Weights of a small GPT-style language model, trained from scratch on English Wikipedia.
Architecture: LayerNorm before each block, learned positions, biases, tied embeddings.
MLP neurons of a small language model. Each row is named by its layer, matrix (up: input weights) and neuron, and shows model dimensions 0-191. Each number is 128 + 24 x the weight over its row's rms, rounded and kept within 0 to 255. Numbers have three digits each.
After each neuron's rows, "fires on" lists the tokens most often at its 100 highest values on Wikipedia text that the model never trained on.

L14.up208:109175085116166110076158124085101143157155142141078158124113119118137131145140151160137129076111166166098167168132136117094123127107168112155107103125135132169138147130133131158124093142158130137144159124128095139122077104099088147107087106087138117115115123111091121145117129166164075126133137101112138117140121087097159148116112059107172092110126134102116132110146152164140110107143124130179138123149112154150127147107097137147126090102105182134105149110131144140128126109126201157056110122166179146100115129150139139158123122124104128164092133144099099151129160124135130099
fires on: " a", "-", " comp", " Comp"

L12.up426:159116113150118144144181191112114132148097103155130144130102183149159141139122117158113118121165128107124133124117143118092118107085104155110093156109144130139089142159160136123109139144121113123122121114150093111128128149112130147108113151132123115115127127146155156115138120145138143139112153144110093148162157127148102104146147099143181121082122150148144171139076140143092162088139097107134119119167121167108156081149124121114078174102123105091089139114089135162137168123162129103122132100128116111125129106113106098097142113158135116082106126136106119101127064114128148134
fires on: "1", " ", "2", "8", "0", "5"

L13.up695:131105106157092096183108147129074134133131106137130148093115115147150151153142136100129112136143165140150143123123109138111155115137114146165113133143128121116155139141129086143171158124140137109089133175105155141097111135125120147134111115143157093124111113147127153100111134139134098139144146142142134126122168054091205131119131157116153087108143143117095148125110111141146116099126105109115151103111117112101108139101090117127170112108148115116129106135147176118166121145128079161158130113120144069138110104178095150130097156174060131109141149179089117136104106132107104136
fires on: " ", "-"

L14.up686:166128149103153109118164111103149117146117104120089112131075179122138141084141173155116136141113158115111100132139152184124130159126122164117125116118107159112111121139154153154136118122132113116146172124151132116122095146144136099127096128100129136094147131127107125076111154123121105127104108115120156116147112122110138168177155119117162166077141118143132124125095150125127173076100122092147135140109132100105179104116127089153140179122121110144122089119200135108139134149133096156137104148098145135155169156158143111151126163117116148095132109118088095123142137162097090149
fires on: " A", " the", "A", " William", " The"

L11.up504:101108135121151141123125106148113125165119089128125135119140149129171114157108139098143168148152133165100122114118171114140108133142093113145098134112121148162140075100151125127171119072139147140107158086103148142145112120087131177129107113121096159122132146138170116119131118172111137112099153117111114101130100105149127098149126144122138150113106154124118089136086123137106117132149171117148149113125125144123111103121105086100159139142147152115120084104117147129157105125096072116146072123122110118171127114176105196115156119152153077097112147147103154098138141130141134178
fires on: " \"", " C", "G", "C", " and"

L2.up965:100164125105135135119158119139171150098129115110151166118174148122191152115101115126126155099147157170113121105136134124127116152154133128122104117132074097137127113126130137136140123106149133121109140121115083133110154136128097157126139100102129137123129173117187130165170136133116097133113098108152164128148200126130130141121117123124130186145160099118075166168166098102119108147128128167144152090137106169124141121129135120075104102142140172113166109160106138108083104122114129168078151087117092071131157136131136120124157114166120136114104107129122110120142126119093076117
fires on: "'", "\"", "’"

L11.up125:136112102111120095127137141073130165126172150143119167158145157143149103169158139137123149125113134119153108172109125144106155145130147105105131162102116131149123145125101132124147139130111132122114110097170138168152175143126134090120094127116148084151145157116139105181097154144178142107124130122119120168141170123122139123150143069123117118113110085125161157122087080157115147136129135134116117140131106175133164104112130135137103150101143124116125099133134067122122098108168121083129158100103095095105121132141152137170115121133122171112145165158117089134106098174114118156
fires on: " ", "\n", "–", "9", "-", "0"

L14.up163:141159176119113136123125078079130111068110147138136117120112148126112132083125141099125153072159139115138111115115179157101115118120108096128086143121152147177144143113130091168138160100146139134114146155143136114093097118112145142126126122113123116140127127137084128160108126144150109132110158141163127102136127117099130124172147081120165131161115082122134114138122110099130122149132139160148158093142117107112151083138142108157106138157184116153119133152165133113179135155127102129122152135101118102106108116104086121132146151146159137078087133137141160165099104059095123094
fires on: "8", "5", "4", "1", "7"

L2.up818:112117110104129142137116146090132146183134129113174117138162141144107143114136099144167161144144162137134142080131168132180160137128127145109137161168112125121104124145139125131113142128076116167136135140122113122103130128171096140149132102151163126077132155114123119123179075134137160122099121082111119137150122134107079112114081091131098151141161124143082110147122123164126134115120154147155159092125080193131086080131142097135115128097102156152141152181134131128093095125109118141151140086104096133148135133159122087124110118152127107157114119093146121117130104155101093148
fires on: "\"", "$", "ê"

L11.up805:180109158162129121149162136143060127107116108180127149114123144145130144096170069117147072110144132116088120132136161097156128145116156139132101167142140154137113130118113104153152099145139138107157128109099119137129159156100119074158181150140124137120120100132122124083133121153095091118151152126153102080141121144141122142104159104139112105127137157118123133109089138105157180084146080128113141131107123104163124103109144132096167141125136137125112148149124162097141087126142140086108100107118078083111111152136123104109160088166137129144141120132130139111126101114132122159
fires on: ",", " (", " |", " and", " "

L14.up698:101136109164153111124130095157179093119122121151146139141123077152144107139176119154076128148087154142147098135150120086158127147109119134137116119118124126104117141137132130107150154162139146103133109141152128122143101139137140121123112125117128141144117133119147141093111128099117152156074148129144118117109129119153109118130129121131119141153095158155134111159143085120082096120142158121138128150092047157125156124101152111048159189136134105113111106158125108184126134149180112162106141169145113099151197118131130140146103126151137148148124117089106095113145102134119119096
fires on: "3", "1", "2", "9", "8"

L11.up624:161150128149183132071187105114176151125114147135182170115141118135161112099138105141118148120177121129103129142110112127121135141100146140113147115141123101117127104157116076128117124091120142129133150114131142131134161148161138141137088111128101122144172107166103151159134139128162128116140121185153142139145141139164150109142169123090115113112111098161165152118126098123125132119152111074108110127104124142142168098130133141167151138160114137114141087134133135156105099089134139139168157146097145146098155126125166168169123171107120104096120128116124119157075139102099121123
fires on: "\n"

L13.up239:171142126089117141111149120143104155180098163127112133099108124118101129110147121129121137144147163087148116133079113091109148121101138109120077106145141100137088083112135134141148128155105148110130142067171094123146137109087126113124118171187088148113092102117170116118091143108095128135130146151147120132117144136155137126154131147151141131119128108155142121125091178111138133137161118093181132115123163118116126131146147099117069169135149162102096100137108107188116103121145148108129083107088123118143140111129064145144153170165121127151115170145155064136135139089128108117
fires on: " ", "0", "2", ".", "on"

L10.up378:126136143121109128162158166112140130127149137150162132138145147135068098124082138096079139091134124116124118126147164156122142130123119105151114150109139152138087151107164133119150115110169125103153163109125116151131110122136114136140098171111124072146166133122127144129134105104117122141105116123141137104115091137170135108122142104137099135126107100126090140147112093120133124137142127135143135137115141064176117113096133114130115089166144113122114173141125136118116140133112168136135156134158126105124110141116118132137177146155119100102062151125148087153134101114149077130
fires on: " well", "3", "4", "–", "7", "5"

L12.up127:163115151155129107131158168077119148104152092106112133161141134109102135183143144151138170147147150127136133113139116113104119121132147138120107113106140115132128125151144098102151130172118142128133147107151137110109115111158096126144131151120133141090108096142153120121151141110117127143107103107143128124135106131151138158152130105154134119156137098127068065161131171100089152103183164144182125118165155093109120101140082149104086123125141105146113110147148172088127136102115118099134138121118153099127154129106102129139108147157164147104110174146124114052078102133117137053
fires on: "-", " D", " To", " than", " ", " An"

L10.up956:133121114124140121166104121156126110147148123127093147132118133175123135112169122150112139104105107128125132128075138148125143102127102071144172163131097145101096173089150117109144190075103151131127062099146107135142150127123119091117153116155159104116121180142117148127094116133126087109075129122133091105121135154127122129096123113137113135104156166138155106139150122094168160107154155123159120161085128128149112119132124105099134099115106166110099155127131118140103112142113136102118088154094164099140094179156121112127131196160152141119141192121177107122170129122144125101
fires on: "\"", "\",", ","

L14.up108:151089113118156111133200171112106131124105122137147117110095155120170110099141096114140111094151140108194122115113153143132162142090126145173146094113139132137107136083119100123194132132135180089108160129152132132148136119119120131139157128138103098098124134119138088116108113163112134113209137137172107154087123167106173118141140092136145157087146120107119129098129129173123187122148084146155109106104108126122143111120137121091077138120122118069112141154070152119138126081129149135096139136112133109134111115147119108140121125131087136173153122126140099194127119095127146119
fires on: " ", "8", "2", "0", "1", "9"

L11.up589:130185133068173097084138142155171127143140119122133189120137133080129114155151127127123102104101106144136111116107141079137174117146132162123153114065108136163155126139108116145091081115103136133136119106135133153128134136103119122181096133125120079143111179121149109147163105171136126133115095129121144109110113164125141163169117158094127143137133121140131098158071121119104128102158123124104140142095113175134130118115165153117142146117124116128132128119147137148143118120151138147147132129113109135155107138109108159115152108156128168112114098181121104095158101112112145119
fires on: "–", "ed", "-", "d", "s"

L13.up359:115080113138143104133096153157081129106108160115123136180128157118123121129165134128162164146137113131093152144169122130100116115150095111147134103125140124102083075140108138167135148137110162133124117097132129103152124154063118115145121140132109120152132189118138133127138109097179124100141119091111134188156116132186116115126126125134081129099121120136101134120154146155183120136168106158124124127121067124142111137140126092094128151128150169154078099137131120146135118120111149113098132128129124128086131140154132111138122153132110137147087140138124134106165123141122133096
fires on: "1", "B", " b", " Ba"

L13.up1021:156087163144138076094090112143117136137111133148114110108160147149129109127104151126166146116119101111101148153141133148134120112130137132066096130122115172152134171161137117142161119127109161074126148146108164111106137180113149128102126106120131110116137100150144123150166139119157092154137109156155123156119148141095138108175157111111130080118093138130176134122089095138124065119127083118151105125130171154146118127068158149142117112138096147091088156169109139144134108127095152109160136120156138107109092100173129178118103115131111125130115106172109117110114132181133150102
fires on: "-", "\n", "°", " ", " \""

L11.up408:107118146124137099126105113107137118090170128189149137174193136128128120142157145098089141123121140135151140140122113138116129122141085102113124132139126130135111100125154122175159113097119157090150113181075146115122133184085143106166084149139100116112142105152158086140170162107104118122133137078133136139130135170120138140163099094122141121163157110124151109116077154129126053121134163092166134095131152141125080129136152163136100152116131135136094142122102124138151133102136127147130090109095126075131174134127132134135111146157096134148103089093128122087146146123120139126
fires on: "-", "/"

L14.up294:115121132126115129137112089142142161133141092140153155132148109119172130104127105131125098100112152134144078084166135117182126169124139144119128151119116151120155137136112132130164151122113096098122173086118097103162094153110124142126168147138148131093149081122133113115115157095147150128094168128119126164124170101091140130137122146119151130106151147102170125134143151132118115095199127162137138148127090118095123085085093110112179145086124136112075136171120145110093117121125139119152112145129172128125115140097147144146120127149151119151134119097139135116136128153155124141
fires on: ",", ".", "\"", " |", ":", "\","

L14.up59:132106103112099120134154138128122118156148138119091125125137156089112116131116130075136097111129131142109164122107127130128129151108128124102091118139095155136166143085100154121089146111101146130117142138089147141158131131152140126144143115166113121164101154147151091139113195107144126110124138131174112155153161132120157112093098158115147134114165157155124122139111106111140153133109058122206135143100117137122137135165138098134139113129120109112067131123115130122093128131129128115140145142092120071159101161114160172140137121110125107174127145132151138110114154078129104173
fires on: " ", " It", " it"

L16.up224:157152122140126079133105127124146140178074133135122127092130109123157145110151147137128142122130140123156146107094156075095138103132125110104115112149129078110141164130104126127112143133136105135161140117122112138121119102131159124134133157091116131179115150087106155155094140097113119168119144113093101136142131105136128131122087087142147116149143125152152115117123149088122149142102111153140132117122129101107135083100132131147105143141130121117154122134122096151077134145170140126112100136135143148115074102119114167124072202126120102143116147124149148126125163062119118116
fires on: "1", " ", "2", "6", "5", "9"

L14.up355:147114162141123160151103121108099138105126135104164123104108154128122150106097137137132173112127142103125152102122080103135134120143099098125105088169100162092110127103106170126128104112130122088144191128135193122113141181136121161142132165113154099110096150076140114105117137091133116128115139099107159116137094140110146159161125115144099095139168140166164092135115082090111131146139137109136120168093145158102127155079134168111153130125142123135135092141153155091178096162113126148134149115119179147177165107107106148157141138133148127135143071129093100125102138138106115113
fires on: " A", "A", " a", "er", " Her"

L10.up996:174096127129141154132106085079123145102155138088155149142129178161160116118127126098112143150102106083146150141154127117158111141096160119081141122167126138167103113158129091141134150140108123144157160134118100160117133156102161123138148089112164125150133124167144123137095109135149142120113149090168132149135129129085105146123121179146155165106129122149179109110134128079138172101122081136146126112159134128111160167117102127115166126083090158127080134139082107158113149149129108146108115099141137159080115130133135112158137099141107146128141096152155141121151103115130129131
fires on: " ", "s", " and", " the"

L11.up776:100143136098111106078102132135160145107142089111114152151156114120095144148157088119131115113086141118114157132132121137109114072100132110145117171065145135107120120114146120132159145130150122154094146117116172129088159118106094115151116144131120156172119185138100151139149136155095137154099128151168084098141126130134112149110110144123115129157168121115107112174131101113142125100155131157097112111129058158109136127125155151128103142118145103164122158107136091164093132142152140156139143171130159102153123116119131073139139119162059158130106140143116116193150141116126137134
fires on: "2", "-", "c", "1", "–", "cre"

L10.up626:133127118107151110139114133114120132107127119131133117148155142148140103133105133139146123156108090185125104104063103133121127133124151135139149121104145128124118175179160129125137102105112167133129125117132111144108124091145123117133151135076119149108119139120129075115166166166139121109094116134153125115094106085134119115105147106104141112158122155124110109170109139110121176077103138123173130105145143132110124123160122117102150136152183121144119138125139166111167111140137130102145148141130140120136110132197127133159097138113091146139103158143103127118144140102115138149
fires on: " |", " ", " \"", "-", " example", "\""

L2.up721:122147131161105147168094124156129128118123154128121091108155120160105114142144121116125121147171114122111105121096087104131088098151101099150135119157105179131157123099122154171180139097153125142134182107132094115097121120119115131117142110120141124153143140091102149118150108149103114147157109159127143130149113113154143134117136133136114111123144151115153121155078130102128144130148139131150146098122121092135136139148101132149150122134101128085078131166172148104129137106134137120126130149198158110104143126164126077136092103140139147127075142129127140120131105120100102105
fires on: " as", " and", ";", " so", " /"

L13.up589:090157082077089137102110124166164184127116117095142125142112130103122123134146149123139153135144118164118109099140133081114137167142107142120111116112154128146093158131142131110099138108143160152105155109070119141137138082065132133099116146142109162133121140143135134146121130101098150135132148128095167087147103167131112148104119123121158127106153122153120123121113130171111141123121121128141143118164160129135093105123117127177116099206151122134107131110114147113149111137113115182104147135109166080093072142113137152145111139132136166137157095118137117133104092120097123164
fires on: " can", "S", " it", " he", " that", "at"

L11.up585:181144108095091157083147112136110151134097108122116121176115178122153094133138115118151151131136122160101113112137134139107159122094146122102080127110166129123107135169129101146111135115096106156130121129127171127172112121121123088146099137169149142125108140127089142120115129108118152150123125100138135117139103126203101165093173083139123145079118141141117100143148139119166127132133125141131146101138102196161147118121065089162140161110163151110123134088135147105131097137076145107112131167073150068125112125157135115164121131135154142121122105138081152097119153116107126090
fires on: " can", " is", "1"

L12.up182:141108140140163114125163124119128117125156101115166138169105139179134112106067137125130135105136141153098165105158105149161113129137164089141146127123123107112129142130130128086161092127156138129124150124125158100143126127141213140134106153098118161094113090119124112142114162145105146113118131145117123121113134157115125114136141157096148118151153119120118111143114114116134194069134129063185104160137145107111124133126163120126118098132118128124101132173129106160150120162165081144120128159130106160132120128148119142144055124100137122120078127160120124075132137107100102142
fires on: "-", " The", " of", " A", ":", " "

L14.up77:111163094108159153135139136125174125136138148143134141185169151137117124144137145135101156121079072105113145154124106130084105172175111119168100102151158157148127128151122136140133102136110150131104125134097118116138103125120104133129099128077110059132094147136133119176108146179146137094130166150087133146132172150115158099124104074135155097125141132136143124117126085157162082093146085101134107115100121174116129078117118100102156060137086110128110092129113170135125111141134100139128124105184146125135109113127145133154134106128130129085114131128124134131147184131136138131
fires on: " a", "s", " comp", "-", " imp", " con"

L12.up175:085133160156137158155108080149085087128164099147108130142085125147101113126119114086092116086160099146160190151125098132137113157124123116142134109155112139134170162136131131135128074165124131122133177100136165084116144127203140130136112143145132121119162140108171147138126124145131165121133139125129140120099131114113138119124098081105127060142120134126130148145083110100117158102142147136137112109091140147107138097171125120119152124129116096109120135123145127108077131148076127132132106135162137154117150148158121121140112131134102143138170151124177129141125133128109138106
fires on: " under", " by", " and", "-", "with", " as"

L13.up352:103121117124127158149092139098106176135140111113127163118113137131120092117141156090120082155119154119126131130132157106155127121120137108113088141129101143100101134133167124140131150146111093119152149145140104165096133132094120142154125118130147102112127123137117140138118158160141139151121155166115078106149131086077155167156076127121153099109111146126137131133107134158112162097171137110145121098127154132140155104137171133100168117097130084103139152129141137106149134091086107115105192149162136092135137080142148081098087174122154157163146120159091135103176150128110105102
fires on: " ", ".", "–", "1", "-"

L11.up109:153104121097159152136118140134151118128153153115149180098107125160113132123120117145117149105122143121069139128170149105155149204128149104139137102120151110107126172103169109100114114133152109119080088113138107157111119086087092106091135118133077118135107151107142121125112112104115165128134143105111110106064119139120150090123129137096111111124172141111125106160137113142128139121153135137136168152156098145138105093108125127136172146147096151096132122129101153135152136123144143143139174095157099146131080139178144147125099123141153142158091150144160101087148093106095122118
fires on: "4", "5", "2", "6", "8", "0"

L16.up647:166125116118193129183069175124164165155124103101128152131178149132117108152207128138131138102149123147117147139132150097177128110110105163130106111100128099097131138128172160131131150121115119169130165100149122148108148128117121119155102127080113090115122154149151102158126188114095124120072097134102123117124135092122119145098145118120125090113129083116118137165130117144119137071145083140116122130141122119098140073092152122169157131112114098139154088113145144129139128105105161144141160125134102146103164154123124129165137133154141063113167123118110124058138120150134132096
fires on: " ", "-", "an"

L12.up653:157113079122142137136093129160103105120141112160098161109135144173161143144116141118126113098133085147083121098108166105107147091091087124115120168155139098160150131123186117162160126117143110154087140108063174138110139127099161103169150091129141129115107127150154147090163128130109081128097151118146132106145116116130152127140139110139119150133142153122151098134125156146128131195159120134103110165161115146127133128124135122100135104116127119109116147147092108111112123118115105095129137090156113124123073119088158141157108149159124108113117104092083124076155137147144140134
fires on: " ", " \"", " and", "'"

L15.up420:120125112080109092083124110101130166127146104117142115113137161139107124108118111144122143144155113133127139166138137130097127135088179162130188129084105144149117135150123141140127157158101163131178172153154114131136148130132081175113106126131113132128138085129132100165111126122141138141175115146132104127141167155134144129130143118112162206127125073135143117121124159100163134136105148113108113135090149108133142133157127162132135131170140174091094095130118105137155141098143149087118112112082152150136169160089107130150159169126132111120142096120148124140101152085078132097
fires on: " to", "-", " in", "|", "/", " |"

L13.up884:119095132103123135142158119127095156148138136140160142140140117149090153134127113107139164189145100166131133108132163080114090107092122142119149158138107110151135140163120134165125157111151150161117152118133130103131136163192088124119119142137112106127098151121123161116115118123146120114125155113126103081114154099162114132121186127134107092122159114125139096116058155145119115103082150169119122108096186119107147091103104132088211087161114139152098130115156137132130110120103126100145091169120139125138093118141101116145137182138129122138150170123170153131130112158125131118
fires on: " |", ";", " by", "-", " and", ":"

L10.up764:078144120101135135063127171113130158096156167144134176101134098133101098127121117123125110137138133153122142152145139126092172134146163141143114095103114135169146166113136153106149098132118150131136141128146163134136123128111105122158117167154103108179119130101096125131164124101153093123154135115128154105100134091139154178154107097124138152127122143098148107104144166146084160097144156130142100125136098141149120131099066115101110162143122168116124101124112114137167159089122136122143154112127091135098110124168152138108136136117084158081094117133112130145112082094121125126
fires on: " on", " in", " from", " by", "s", "-"

L10.up571:153158125139143117143155139137070124134128099153190136155136157130162127095112100105150112116129135119101140112130183139090109097101110102149140120130133125125099119139131168110132112116128170156160137096107145148081118172078126067185153125133121146128092165090153111137139104124125085116129092115117188124092133130111126142098134112139164126121102140141096116082096134136115110142165134099104139137089122100149097138115079130142120119153121146139127113153120149147102117134153115155173105122127116127122123173117090135153096114103113129125142097123146138151127124110104134180
fires on: "s", ")", " hold", " ", "t"

L14.up265:105126121130129143116104148150109128097078134141176179152147118145146091147172171127118175123111144154122156106144160105155128169114129138079125095104104141134131125109166107095119136123163114091092126116112115147156124123094145129110106159128156145134125122117141128124125123123137180144127126106177119095137124145157161145107205108161100147156132152138115148121123127119093066136149142131102145112152087172118146129122083126115126154152122145125138154123119133142125120159107147140132163142151096139158086138109183139137138099179121089127145137130086138121120112077145140130
fires on: "4", "2", "-", "8", "6"

L13.up962:150141113157088107124150106109134102105156141117142138092127101155111156149128104124150179125128120181195144158139136129111129099128124089154085121153126106137100144155137117141160116064124106119115130143125144097126089134169140142162106105142091129152138128148151134128136121137120095113118119138140128152139132095094090101121134136126143143122133159105135144117061103128124089121118160069153148130162165143152073149109148124121156106114143111142112133141121088131123146075150111094160152125081159123153136134089146157177105149149097101137107122175090087164136150148102144124
fires on: ",", "\n", ";", "-", " as", " and"

L16.up854:123151134121101103167084127090144104157147100149125165167100140124085085179109143117138119119113139113159115117131143086096116159147121121123140117111108130102119140105052081116119176124112115124174107096159138174147127179107139123149125153161142120150145129083124152136086128105137136127088145139110097114136063127108108102135143128149159134129101136165143157116145134104133139111142139160137119109098137120124152149139158180117196139115130153101138147149134146158178090124123150141125160150163094124108152115090121165080093126125103165134118149156130132106144073104119151139
fires on: "0", "1", "2", "9", " "

L15.up793:179105126142147155134122116111115110144094139129197087116154130161157094128147118132133128119138116138121153106162119112094125136138158129102107095141134169145155144109156101088163133100123144118163123126125128129151126098105151080092113086136152097122127147113163144118115152164111204169115157144124177104109175116125129129103137111113096131086132138124143177155087118164080103145146111158125132143154134152134154077106144105099119144137088137152103130153112139125163161098080108126149128132135078176133131156104123137119104125143104122137111125098083115123086127120124132124
fires on: "9", "5", "8", "6", "1"

L15.up336:102150086091161110118126160126138098195120138136149139154105130148158142075140165128087103094140126176122175138104124134145117098094141140137179099124161152116119127104099164090095144119100119145112167074162121141141119086125109125134147166123084116094117109155135162184138123100150080143152120104115147109122130106128118152113126126107127134136110122149142135118116124121140156108119115148121140133170126147106128091090133148127085136089119138105106137137121106102150133091094201147097113131166123098145095113137153144143128157143111157095104137146112157129158139164120088115
fires on: " Ja", " a", "-", " Ju", " became", "'"

L12.up860:159159118117137111136185139102075131159114123101136116140146132123134098140146085099117142132180112088174149102129080155094154159143129136105140116130128115163099114123117146154124146147097157096146129114111087126112128094138136110166161112138147159096113139150138136125096120160117107120141149112129157144173100103117122153124130141098164139129111149179135129117138160102132165105099142136130098127113154123070167185093135139104108127146109117119134114096108112125141102126139142142123166132110133113147086132150183091147114092155133108121158117136099095121128129121113134129
fires on: " ", " the", " The", " to", " They"

L13.up372:134171103117129114113120101102100108113107101131138171165094124093126115131123131157196152095160103181139112184172166145136126139086135094102106135149148086125135141138113109150129097144109121160125128064122145149141126108119091125140072110127101123117111148128100112107119169143128099115165158128130109077139093132158115150124141159129130142131117121143139097153134115194102114104117127116128161126113084110147156109150115174133101121143168139115164116137129119135131174115140120103131147149120110098090174151137114140136145113091154150159099101163147114115109164163118204116
fires on: " R", "1", "9", "Ju", " Mark"

L12.up956:130123128125151112156143116078101171134109090104169119123145150130100099124134171111133153120162122101141104121101142123085141093113113133122126164118108150120152167136098117136132161100137125107125132109176128146138118133108144147113120152086110093125127162117126139148091114125164141125149131130108091143191171088104139099142149089123158103110125153091134148128131122116096168103098127117135102130127156104121093121125127135142141158090142085119117115110108138120141117129153091128132135153083128072141175108114127160116100156174155117151147151117071102136150094146092155170
fires on: "-", "1", "2", "0", " ", "|"

L11.up652:139129091094107102133120111104113104124086145116095138182109162151121122136125100127136131128111123099170141169104119143066125124150132120079091131136131121136159132112106129160097151130125147100102115142117119135143111074129118129145127125121107107129091123125119133131095181107145138117124146147128079093156131110104122107085096153144112148118136133150133131127083159160100176145177135149126125150126070096106185144122150147116114142130150096137146132148124112149123171176122094101101159133096143117169118152113167096120171165142093155130167142145134101163159129135110090150
fires on: " ", "ru", "-"

L10.up874:116105184106176125142107122167118120128133125161109119178148134086155157111119160134161171128123125154096111138173104112108151113098164132099149102124129098121164128102127155113149115149112134087065131100088144087146102161127164194114071142172148128124126132146122136144110155154137158120163102077165137139134132139105121153107123142133143155154132122127133112097107106102123173087144116127098132122108102136140165149155110124122104151158147146123137099134085125124153129162149123145144135098100107090101119128104165161109124141172127105145112114093124125081128141120127140146
fires on: "1", "9", "4", "6", "0", "8"

L11.up232:153175098115058103161108089128155137144115123145143132115088103153092138107139139108134164160130147105138157107124154114142129093147096124146162121098109127126118110115176092110132147101100161092124097102132133148158136150113138134113157138132139129104125131163171075116098123131109133131108116128107134186142115137107083141111108141122151152083142172116071153113103140129138180125148124148111138139134121145154120124096118099120131136134116152120115108184113088169076149083188152090157091104126138121143123162137117183113136134145168111093096160119174131124146125146123135163
fires on: ",", "\""

L14.up299:075126089104107139163076115166176138148149092142152119119074131161139140099135102103146114141102147101101143148148102131156166110094142090135143141077117127128116095123119154098159102134146147145132106147105113141148120156081125111122107137158158117133108144117139124119126107146037091093095131103116091104151142132146157112102135105111111107119155186153108115111136120134148135076139157095127115157128167168144144108104113085161167170154116131130079099140174123150133145142173177113139125149114146103143165134084147135110154134098150173119109138153101095132175131120108126148
fires on: " a", ",", "s"

L15.up6:098120164083090152144160080084094171148116133123095138141107135106178143129141125147163122131133127141136120130150141140133119119132119133100126164088110154129182136120108087111137118081129116089151123071117109123117147142111093123118134109155133162124125125104079112138125103125131104158123166152134141138162097123128148100126136085141131109128150106123115129138126113146101095162114148154083169146110129079109180159095118108119195135139137100129099159127121088115153105105185124134130146160114113114127163137090172129144149114155135129160101152121133088146085120130156117147
fires on: ",", " Al", "9", " |", "."

L12.up169:115139128146103080122142165133126141135112129082131140103116123155122118120116127114151163124119107159089105111125147137133118077151121141140128108128148132149142169152126115116165144151191141123107153091135130108103091097147130098133126100091152130128122163140135155179124158170137093126138115107132170138099136128121138142101135084104110141169095151168105172138102100115186164152097123095160124084131137136105143084118132105140129119136136131140196150128142150106106121112112127128096163135117156137113121137133167155144129105187127108121131143121107157092089101124156172132
fires on: " ", "-", " |", "s", " it"

L13.up480:130147099135111113113164115094132159160198101093139146097107130114116124134111158151090146139135076163169151158158125099079125111147162122166126161140094137088114101141155161137123131123143119147134164121117130095156118097159128149117153143051080130136121101142139110096124117108145126126122108134104132117120152156132122130094134096145109154116122115135183121109109141115148092081155146144126124124155169149152125153092151152148130159105188168138111131110113083178166091151124128111126144138131135135138146149086121129157097125116143083110124138111135141156077140163104107147
fires on: " |", ".", "-", " I", ",", " ("

L12.up830:115175161134126137118140106137137140100127102100143104155158197159110108109117127121124130118120117160133144091099128080123082166076135156094154148153161067143120154120144140144109081127119170107146159134116110150091146180126109153129137153094094111140136089150158102165129115122132118116154098159130166137138122121138145140165152172169109127170101116145092120134157145145131112094109119134140145097118141107117130102184141160119098133125119126165121150123125102100112148151124152107069172133151128123129132102135109087140100092140150162138139111135090144126126124114116108073
fires on: "'"

L12.up939:121106178141143111137098150132134150109109131100121132087121084140155100101102122141142153110101121127096116115134130142149115118117143084089138112119114144116113176158100102172088201107164108106051123114099156115114151109146109116123098120114132152127121155131165160148135094175144153117116177115143144128121140171138166122134129090129148120158120136126108148156144137151141085180110126163130097114134072152112120099145120123161160124119071138147104088159142139130123125143152113121132135122107090137132115130125151124137105160159104091083126132122108178133138122133113154135
fires on: "9", "8", "5", "7", "6"